{
  "head_dim": 32,
  "vocab_size": 4934,
  "qk_norm": false,
  "init_std_o": 0.0,
  "init_std_down": 0.0,
  "seq_len": 512,
  "steps": 8124
}
MLP neurons of a small language model. Each row is named by its layer, matrix (up: input weights; down: output weights) and neuron, and shows model dimensions 64-127. Each number is 50 + 12 x the weight over its row's rms, rounded and kept within 0 to 99.
Before each neuron's rows, "fires after" lists the tokens most often just before its 100 highest values on Wikipedia text that the model never trained on; "fires before" lists the tokens most often just after its 100 highest values on Wikipedia text that the model never trained on.

fires after: " ", " c", " m"
fires before: "9", " ", "8"
L8.up529:42 44 63 63 69 40 60 37 41 56 52 66 46 31 55 56 49 47 36 44 50 45 62 47 48 53 55 50 55 63 56 52 45 32 66 22 58 62 53 57 44 55 66 66 56 40 52 74 63 60 80 43 47 51 49 38 70 61 34 67 38 41 46 47
L8.down529:41 68 37 63 50 69 52 50 43 63 49 33 40 47 68 58 43 68 53 75 50 39 83 45 63 42 49 50 45 65 39 65 31 72 56 49 35 46 48 60 56 45 61 45 55 44 07 39 45 26 58 40 63 34 25 47 48 46 50 59 50 52 49 61

fires after: "-", "″W", "\"", " Release", "″E", " the"
fires before: ":", " /", " date", " ", "x"
L2.up122:49 57 57 30 45 37 54 51 70 36 17 61 62 37 61 34 58 63 55 28 52 68 36 59 57 43 37 46 55 76 58 66 44 62 54 68 57 47 46 51 67 53 35 46 49 56 51 35 61 59 35 64 29 48 52 50 76 49 38 65 41 28 37 37
L2.down122:57 45 34 51 26 53 65 45 74 48 34 53 50 29 58 59 55 58 62 45 40 66 43 61 64 51 39 51 41 42 57 56 35 66 54 35 45 53 53 51 54 35 56 41 55 71 31 39 40 50 39 73 24 54 33 59 56 37 46 61 52 53 41 48

fires after: "-", "A", " In"
fires before: ":", "\n", " –", " by", " date", " "
L4.up619:48 53 69 37 67 36 45 61 29 61 58 58 48 77 51 38 76 50 37 32 49 45 25 68 26 46 39 65 55 46 60 48 58 53 52 47 42 54 44 80 47 57 39 61 58 52 54 52 46 60 48 52 60 46 75 41 56 50 40 40 66 45 35 45
L4.down619:42 61 48 48 43 61 40 44 61 57 56 43 64 50 57 76 62 46 53 25 38 58 31 57 47 57 58 55 51 41 54 59 57 70 52 37 58 56 37 75 44 28 46 74 67 60 50 45 62 39 37 48 48 64 54 52 58 36 37 65 62 32 63 41

fires after: " on", "-", " |", "\n\n", "On"
fires before: " ", ":", " by", " |", "s"
L5.up526:49 53 42 41 45 72 45 50 58 45 75 60 48 48 46 60 52 49 42 39 64 58 55 33 43 49 46 50 56 42 50 35 54 44 31 55 53 45 51 51 66 56 52 67 62 35 45 45 41 42 35 46 39 46 64 40 46 79 36 36 31 47 51 53
L5.down526:38 48 63 35 64 59 58 44 71 73 32 40 39 50 52 34 50 48 50 37 45 63 61 65 61 37 40 43 25 32 54 34 66 66 44 55 50 56 39 57 35 58 48 23 60 30 67 50 57 45 44 46 51 49 49 67 49 65 52 60 61 50 51 69

fires after: " ", " |"
fires before: " |", " ", "0"
L4.up378:33 50 48 67 35 65 57 45 53 63 40 60 49 47 65 34 26 41 62 48 62 42 47 40 61 54 30 51 39 45 40 51 69 51 41 45 38 60 43 39 56 38 34 43 52 52 45 25 42 61 17 56 29 61 42 50 70 42 43 66 42 52 50 37
L4.down378:53 65 40 57 25 46 53 36 49 59 67 63 60 47 65 36 53 75 50 48 56 50 39 54 74 13 72 35 44 59 49 61 46 42 54 42 53 28 37 54 45 56 24 37 40 66 41 42 37 45 47 61 44 31 55 56 74 61 45 53 77 65 59 47

fires after: "\n", "-", ")\n", "ning", ":", ";\n"
fires before: ":", " Language", " Run", " Country", " by"
L3.up149:65 78 42 74 62 63 49 36 45 31 48 63 52 54 61 60 55 35 51 39 50 54 49 48 65 50 45 51 49 60 55 38 58 23 36 49 45 49 58 58 46 53 54 51 42 58 54 46 46 52 50 37 28 57 68 57 39 68 34 44 61 59 58 51
L3.down149:48 58 49 58 50 50 61 32 50 46 46 42 57 50 62 57 51 37 37 53 53 43 41 47 69 55 38 41 35 68 34 51 74 31 44 52 48 45 59 65 44 47 37 36 58 57 68 56 51 31 59 54 38 47 52 56 60 63 55 82 69 33 49 30

fires after: "2", ",", ".", "1", " ", "0"
fires before: "0", "1", "2", "5", "4", "3"
L6.up590:44 31 40 34 45 42 49 41 69 86 34 50 55 58 44 43 61 58 40 48 54 46 71 24 46 73 65 57 61 48 48 21 36 51 49 40 53 58 71 52 46 39 49 39 47 37 50 49 61 57 43 56 47 57 34 57 44 67 29 50 58 33 69 31
L6.down590:35 56 72 54 63 59 51 68 29 58 46 34 52 49 49 44 12 47 87 59 58 53 56 50 65 58 60 52 40 71 49 59 45 57 64 57 62 35 56 26 56 31 59 67 53 60 63 66 32 34 55 48 58 52 62 41 39 63 69 60 49 45 48 47

fires after: " |", " ", ",", "0", "2"
fires before: " |", "|", "7", " |\n", " "
L4.up173:37 60 55 63 39 77 43 37 56 51 45 53 60 52 66 62 25 56 40 55 21 34 39 56 51 45 45 61 50 62 51 33 44 60 70 41 73 46 43 64 67 48 55 66 64 57 36 48 34 63 32 63 49 44 53 49 33 45 63 36 59 46 67 33
L4.down173:48 23 30 39 39 51 56 58 49 47 52 50 46 31 65 63 64 61 47 47 52 64 48 30 46 60 46 79 70 69 46 62 49 65 47 60 52 71 53 23 51 65 44 61 35 50 62 56 47 56 32 58 39 62 44 32 55 57 45 49 40 76 50 36